{
  "hidden_size": 768,
  "num_attention_heads": 12,
  "hidden_act": "swiglu",
  "norm": "rmsnorm",
  "norm_place": "pre",
  "rope_fraction": 1.0,
  "bias": "none",
  "lr_head": 0.00758,
  "schedule": "cos",
  "final_lr_fraction": 0.1,
  "batch_tokens": 65536,
  "max_seq_len": 1024,
  "doc_mask": true,
  "max_steps": 7680
}
MLP neurons of a small language model. Each row is named by its layer, matrix (gate and up: input weights) and neuron, and shows model dimensions 64-159. Each number is 128 + 32 x the weight over its row's rms, rounded and kept within 0 to 255. Numbers have three digits each. A neuron's up and down rows have the sign that makes its largest values positive.
A block is one neuron, or neurons of one layer that tend to fire together. Before each block is what it responds to, as a language model described it from the Wikipedia text at the highest values.

Year-digit tokens. Leading digits of four-digit years, especially the first "1" of the second year in ranges like 1970–1976, plus dates in lists and tables.
L4.gate329:118171117124098084118144157143205147058103141096103130141164115133133155158077144143157129178137162142121108123176138110068158188164139165161113103135147098143147146156126090111116136145164105137123142121157142046098117150139144090095218145098134151156181136152106105097112120189169116117
L4.up329:121088156130106060078179155122141082123123099131116091105086149131157081122098117090109139096097133144135143124175125143091177136143143125135122121137125150134098109149138125092105055112153100144160123139140101077140105090130142122122178074110092143141115069138168119132162142131183101172
L4.gate564:149157114142130119122074144125127191117130156130126119057095114147148172101159146121112150064099134147112086065143108156130156038114162083134096120146088108097087094181169157098096082095098117203178146062116095186136193185099148148116168087056130079129128131177119142143124106161159091098
L4.up564:111152115103164134086128074099123129100106117187129110102113134127186160082190167138133094081169107159148117075138140161152077094110122110167138099138120118121155119113124130109140125099123125135118182125131116115166142170100105154141156090101110101141153158136087146124124156175135127151
L4.gate674:176160162127085123132053146147116066062167122091166132089113113116151115103089107108155146138140129116125155129158136136133120105171110118163096102068149161105124103104146166123175166113087126183181176160121142116080079161113116127113118141185181180103131130085126160121119126131151135146
L4.up674:173101124098112247051169160096176194166156103161106133150119094142101110151149103179054125133156134097120164130116090129128128094110151072077131098195181082144066136084145116160094131163160126093111133082153193124081154139129143133117082134116132108149122170135148066088135131130090167098
L4.gate1046:141179164135146121069128109142033113087165043069094112193163114158095101139129157019147137104152142097099141104153131145107087106163088141159103105156124186117084151138057195152086087097091141172083141079049091104061140102112116140140185118159154132117139109149153127130077122104124101133
L4.up1046:142175117087114120190069135127159156078098123200099124153152051069070135183074170105171126079113154170109120176127206076093119109113133148126085124157136109152090147121112096160126157212159111147137104155072123225091138122139016123067087110119097141088134124105095090120137139075088121159
L4.gate1384:109065131127143111137129116141219166084120104189097123168074145149175141172119130129108126139148151124128172138142151068068111129112139171136157106085148146111100124163123121118105079135156139142083184165116143142120099150145143088105119086122106172090159096130152158154107145102125147156
L4.up1384:145137148151123052064112129104105090126112122182126117129100139145157135183118101160109096135182155143088112081098123111135162094184148157172100108063122098123077123172105098110137113107055128112116064102120140101153101114092097127128166106128172135152123152111116170115086118165156060119
L4.gate1642:172080133121083107094138137108159158100149130157094166137152145072152128171164153146088126079154089056144157141078131144097160129114157101176080077145216135102162142150092108139145148155153145145104095100122195106116149134152143042099097130151152114176220188092194109097139104153104152191
L4.up1642:113110158124147074153092189192111073117090158147158146081113104156111158131156120098081145136162084166104134123158143135122121181052164167118138183171101131100139112166177092098127128100127153092109178063138134160112090121074120122094124124084089198131073065113136148124112167066147101121
L4.gate1824:120119111070133073082128134151094127117136113117137099130061152188150069115104125138146040079145095162110134138126132060183114065135079110155133131092099140094104096155168123161126153133115124192146191141169092125067174080123160114120150108182099064093087190113112126091128147198130105186
L4.up1824:113136108154054118109110107130162144114102147074148164133084138130084065133115208091091157103158107110144128127143103091112187117089091121118103130132157088157149140151120071159126120132178182119124136137090146187153154084226150155114141153158174114079142139127173119070135137163098120142
L4.gate1844:035132155126119129140133103179129163152064166189130136123100135123120190116119136083116123152152195147100143130130170127144124110152144161121095083071139121121152196193122130124113153032108092061100161156096131104137101150149159068145129141088143102149075062118129188089053138132110085115
L4.up1844:154083113042087125162135077159170121099082103214081143147124118164179109135139124088065148145133082142116154132130145068112122159114129092112115153116181093161151115116126086079100132151117126148115147180142131040134061080153138085066118093109120093127203122129124123169096081135086125114

Line breaks after table rows. Newline tokens ending a line, mostly right after a closing pipe of a wiki table row (medal lists, census tables, rosters), and also after infobox fields or sentence ends.
L2.gate14:105085144144145140080146155178111112111126106142073134133121137140104119100198150167131138143116109092082131156159093171101136150183084108092152112115142168147144131139133076115086113110087067070116118148131105110092135141125232192112091060117065121099114134159109158149112159146164151137
L2.up14:125122153065138137090128085138114132113145098158111110126148145073163132136056118094140127118120110091055152144130091119110138130169097142106149209158147100113140113141163119132097135061094119084043147119076104105117149111131120144103106180129176102069129158165144103154111078172166152141
L2.gate428:131168121125135092128142138103173158138122132114190088118078192134157144059114129108067115107153119062142138127103110134198144101145156140146136196137111137131196102149113110105135156133210140154124141170136147132159115140156161167116145091128133188165155123135116104086113139135087126145
L2.up428:134138148170085159114172148149100125206175109157125186075168121110131141098136117090176135156123112122086113177188126088158155120161126109164129106123058089174146131138123095144115143143077140180109111132133122143105095129162095083123091109136106095162101098153129150126138139107075130152
L2.gate663:141115148130174147154072143125177123121081095162149147111099132142093126129134184154094113111095135110109131122103143068141164100101146153147120132105113103107142100122188102126110087048201093038087165121200097192127151087192124138192161132133081079117147152200125116105126147141120122193
L2.up663:135133108102174195148068076139158128123128076108118105092116149119168090101143116146097149120087125135131069099141109084097158077098105124145091091166099106127048109102094073149127181080143169085105120138140120178190151147077186141060155152129069139157159155135091126096107127128077167175
L2.gate713:132099134096119136102061167122202133103190104131103101152164070091105110133138103143165130094140080117143121103129094141117158163106069114164118092078157118115136134106140128128070064116175110129102138171167159100140165155108057127126117081112147105129098105126165192122162161156098142143
L2.up713:125152137123135152074126185121100138121111096145139066136090133140096124172102116096172112111035084097118144123139105196128151121144109128125134072153099169054136145111134160121154135048190152152122123090138174186141137155109143123114087135125075101040093153141128044140151184174128182174
L2.gate1210:133157127114121135150126098136088108134078135153101147178226126150127154147109143114127089158146127118128134173111113136122173134134129122155139156133175163067168154150156154108112134145211136067141127120127140116098123130108162164185138071119128157124103116072157109120136097140164165096
L2.up1210:095134172111165166168093114142092112144119165139135115111183113150161134172116144110115099151068128205097115163090136152139186132046110174107130146126131098079125082173195144138140168163149115086087108058172068165137123160110137125080097087151106149146210158155144168060104144112110135149
L2.gate1391:130119145131143132185156121145110123115086152141131110079113119148163146100171179131145119167078100188122156132171124129076112096139095127101067145100136151089088098111166147179097157131161117155160197154111172143141084128131114176100147148116172110135102092121181114106094174124111158158
L2.up1391:103169146100137146102099156107207120103118104180096144152112131109146150137116068122146141132136145195097105132096113152110156112116109163113107094127111117128162087144116145192081088074160163080178166137121167146042129139105118188149177092093131118139157099174109190056110122156152154139
L2.gate1548:159165127086122108103101124095127151068137130101126152153125050164146134157130125127159089109142132135153130142132097148115160155125098100162143107107148098118144110153086063102122116204146143124145140134112095198125089166157158110087157129117090155107069146160106186135126141128125118139
L2.up1548:107113152144167120054125191100129129094155103110123158126134068154214161117168152149097091137202093127137145150122105109092172078132091177173131198115136122107098144103130147140169094112124126123102143065060135143072024122170109095097084068123058164132155110148240168154121157162156098150
L2.gate2031:113077138146111119110180156153162078129145130115112120138151117108087123087125116135089172143038104044125134167097089108142121166122134156105127081138108179130143142148096094169107171104063058054121176092081119051158172117098128179091196198153134109134049156126118162114096153129172125125
L2.up2031:119201126151118145103076106150130112107162125111123095108125121116110136095135089114155086098126140176121128140133116163084091147072132150141112173174086145113140119152096106138097169149102144142063145132129116130107104157242086106099067136121088081128159120105113095112135104166111150218

Table row line breaks. Line-break tokens ending a row of a pipe-delimited Wikipedia table, usually after a closing |, before the next row's |, including after separator and caption lines.
L5.gate1482:110053138074110173138132128102137148112068078117077123063155134141145103087108087104127108116147100087135129099129139064125136071115164107105138090098085100142114184128071158191137123044137123188091153129098124108083159179172131092181206094175062104173153100158135062181153100129105174181
L5.up1482:151091118149157180138162094051143131106114139187170082141065125157185118101110143085095128075110105141102125131180100187105115131121075159094087128106158042099153137150127150169110079150147166118147140086084199096127094148221154145137091129129088139154136132169180178111139106120071114139

Relational head nouns. Nouns and direction words that need a following "of" or complement, such as Member (of Parliament), north/south/east, chairman, feature, entrance.
L5.gate1460:108122085143133100143136107149158083155162128113158142142082143120168119149157122075175102163115102187107158116153096154102090097170108181128112140204117164137119093080112120112127098123117168109132135115127171104111132136184128098128116085096151126143131160044162179147152167088121115139
L5.up1460:147168127165165217076081139117149076184092100133156150084113076205161104131142112168131143163102148214065121109165105136125083126157046219137145136161089074145127091123117109103152135150083144126149109139134119100150185092141110142107173069054106091127164153164131110193135166066140113157

Compass directions and positions. Compass and position nouns naming location or order, mostly after "the" or "to the", such as north, west, first, middle, head.
L4.gate112:101143121114093131127103129093146151131136157142109129120098147113107075116122101131173133114134139111078135091172105163134149114157114145090136106194112174112121163109179110131149140067118130116095172111108109131093098081181108126140089130092140140113122167117058120162148132107133123059
L4.up112:087137138139146143108092166121152120134115110127144160174153149147106100118142102081112175165126103120141101156201089134130207123162084142134113147152118165088177138156146142141123122141081132122086168104120125141178107085132113098136134115144127122143126169117080121151127146106136089086
L4.gate211:127169151135112113131157106142099141151089120133127122036110180121106148118161153138139136162093079083121099168113123149133146105139181175142105118159138107141124184101116144115110160135143175111150116133106162107104164140121117162136096063159162106163097099122096123114092165115100081096
L4.up211:165177103121157147136099166114108128127090092117149179163139186099145132107123122133136157154162064065176113089119115154181092105145122148137101091133097116128124136098126135107124182160110110145121143131086138129139096176098144144112164169130121115136154126110144122100163087158134071103
L4.gate220:096161126122146134063103180149119106093105100159088122114104098094104081133156101128147164102183104125156089144131159103131144096112150141195088139165114133117170146142095112084114130127095127185145147178125073050147115118139146135114178091137162130111157153170047114151096143121119067128
L4.up220:139175160135157166100094089120203134148114184162135122153139212094172112102181147153171146141176149137110117121180194117148096135102145173125106150164135080115119116131081148155126128156100083161149150097124127123159115091138120141084163073124146130139148128114086115137153193129208155124
L4.gate781:123103105066136181104145111102123158102100169106081119138158127108152072124188130032105115114119058104127087157160146074130170163120159098205108125119134136179145117129148148138101070162168153102147126117115155161123094107173146133136097141202134141119141122113140139123102135176094172119
L4.up781:119223161110124131145120134139116104118104157162097155127123113157158095153142163115093161193106045112140117141130113133122132143185183093137159103203131128107152156132156139124195128155184095181120188128102120151112144170173134159146130129156135084141145158111109104140115123130156084090
L4.gate1060:123144195133080129086106098154128152132114135125094112143098144175131135135110125123171109118144124136081069122113123108097193116135149133111084173122116101121126153136108130139111091098101206147093175072113133081121140110205112135136176137164200103076173123093092112127187170119187106107
L4.up1060:114101112144146109168182177106168196112150084060110149092130148110153011099085076145134147116183085128117190081164106134135077124136143144119077164125092117053110105092137123142136052137176055172083136150119134078125167069147078113160121109126191050100183120160133169123116170114154142110
L4.gate1421:111171138141152117118109113103095164197179126098174097070095102157111165125095114118116101159115136128109171126103134087145126193091169141152054115162172132153124128128183112070130080095107175147150073099181100095128126083106096090153097080179149090085109149087103122151160113129148082137
L4.up1421:140107155117153203145142075156153146122140146146153105110149100126098172151092069162115089132111087080110075097082177133101143154123127118129138130155199141159129095101108047113192112143094141088156110133129080073086169125140074152146141119109146105101117108049121129155136126103119121164
L4.gate1595:099134130093137137086164117103144114095113112110142127071123103105147155146155124184073109129141121107153096093115118094193175101126099205108122101140146104109127158088051088120119100055152154112108173085121091147081149131109141145104154137172135121127127152072110160138091116084131045159
L4.up1595:140151165170182152087150149199153152122124110089135135112172075166104095155134122086139171130098142161070084116115153154162095095056054181120119166142127138122104172121063143111120082158119146120144159165150118096137137137096085152108138135125095071129146120141119109149114154098140159100
L4.gate2035:099138189132098142110127098117155112077173063158125156129128082105190129109119141103140121137144100141143129156193132121135177141098136170100154185242182092144108139095118155050118162158095113078139108166151144153122168169166132084108121080121092093169117155156127186133144102103135096158
L4.up2035:185139213155141129135104136151137107096131127138201111164147129123167122100097110132155141076106135150119140133131118084129165098087105158138146105176115128129133112114122099086148174133090136092102164192111135088201169189188167116141120133152138091127073190150064147094118127083094105157

Table row line breaks. Line breaks that end a row of a pipe-delimited Markdown table, usually after a closing |, in sports results, election and data tables.
L4.gate8:135097127136151136118156127112197168151244134158093109037123113099129136153161059140139149139100136202114187075094106078142152117130097110074135123056065107101119134115101123124123138090077115109165102160094179104092049179104128109117131158120135043127066138136130151150111088029127095095
L4.up8:149093130149120086116093116141094143182091123176107202122121118153077160168143139137139155062135065112136138136133121189084175179149112155074056171092193136133208113197082181128134108169124106145154092135043134174118104128094093138135126120144109084096154161094089155124101099157179043136
L4.gate338:065092121162151145187117150153113176120114120199158135142134129028178091162109158131156104115148112110123136121118118140146107146116157094095092111163210089115154084178151165129115131095169149192131173150127135121133101130083127106152117193150125182188164105066152112127109142093096176198
L4.up338:147128081143110135119150125103132173127110134144112111108166137110068113107171140109057145124116142069109144130209085176089073153138143115069116116140124107102147161127091099215099150076150118103115092147102127180138091109163137106111140170138168164109147135135106125162187121067161162162
L4.gate994:141106178115153162122193137135150099158096137098078087130072164154152161144128142136177125095142117056200122119100152144090142164110083116134164166160099069080112118167100207094094070151141145113164065121146156075111146159199164107142136119122143175184191130136135186153083121119103137112
L4.up994:100044142139131111064137144112137180140127151168129110173148142080123140156175155109089116067088097125152056119131148141154114088147061159134145142071158197111083131087096139106103113116158169099113098084146107129050150134114122089068155169173150098143156124191134157146079129169175121123
L4.gate1193:166096164143127197087092097078183118092093138143127163109133129142171162178103160121178148087124124116130137171128147130146170128138108168142070116103133100113081125131127173158115150169161090126127168114103073158138087168173142087111111160163138154138160118077147176182041113152159136130
L4.up1193:123112118107146169170111070125124117112091162160163094130062122172178171142110135144149122142183101116142177146188128133127145121104111156130090177148099118166203175101159144124123143101090106122096120146056156171119164124195163166153170117102130151154130103082078123150116090161131165082
L4.gate1203:129111147156115166060114123088136137113142125145144188107178135063066167157198121148159097128170139109157144145074142138120176071156183133132175138161119137127173098186085196136111123148053130110133019095133134168148112120166113128107148127146135134152090162077114183076034118150143112131
L4.up1203:147102154155115105116137114060072065146046048131149143082174114059143157120167159124146123203160161069141176116113119104123111117168070134109137125167122114116140127161093147157127118104114152151076078093147114128118148173144126103110084124126159079153134110082073184159135105125184179120
L4.gate1243:135109149121140098174098149123121100151107147161108117105112126097148139163207153129097128100109102098126123155111079129132154143080109067127100118108134122124173139133113126083119101119169155136157136140098138115117166134122120168099110136153112145153123147078115117090099111150095160096
L4.up1243:087120131070118147103127100080102131132134099140116099137136133091114098104164147176147223081087141140072096061131131066118130107148135114105103148100118163167146126063082156143128117087128142195113157128056116117113060161086210140083095163175067164097092125074149152148121100147086140202
L4.gate1889:140146138185077132113153130142111147146144124185177108128106138151069154142120153151142176152127167158106138019099100155111120101135125103151089157080121170174111137110092158115128171102086151140094142088046126133148058117127088038154118143134153067181125174108101145091077159111100146171
L4.up1889:169184156135089197136084128069148108081137110166104127132109132142125193115105144133047135128119144115078121157176112105139102124113166117175118137191154140066188107085128154154129063079123088128112179132084144183140096065129119113091135088143087127130163179141184201133123149116136180190
L4.gate2029:098086138134188141108191093154077115123108132141086104097152153148106070103160149162166157135163143083121133109074145123122104148106133127136152169114131182124139095110081174138161098099213116175112156125139108142112124129156132118077135132157131099190152107131122090142136087127133113144
L4.up2029:109132133114120099164157123161150093078186138113097142114142129070156120126188127118144140091121096123197114153120103137136131129136120156165104128122091111150061151140078154087077050159162122116112129088147140171116137156091131114110124113143122131129108118132152089186102123133139139108

Year-initial digit 1. The leading "1" of a four-digit year from 1900–1999, split off after a space, paren or dash, as in 1973, 1924, 1987–19.
L5.gate713:106181128163162067130084102139164126147168109169107113159101115096066156071166173107085130131105096093144145086129175112120181070064070118113157129152117189125079154117174113110112109075053133099137174117113158129083128096146154078106126115174121152146076103129171195119179145114115166132
L5.up713:086149142136134097105102123167097121188154166150093131125088150084127173107171163125058096080153108139096135171116125074161161091106086060118145100136109205110060099103136158083142118110149120160091117136133154137073109139108108110128139146126136130072160144145172129097130079099151202169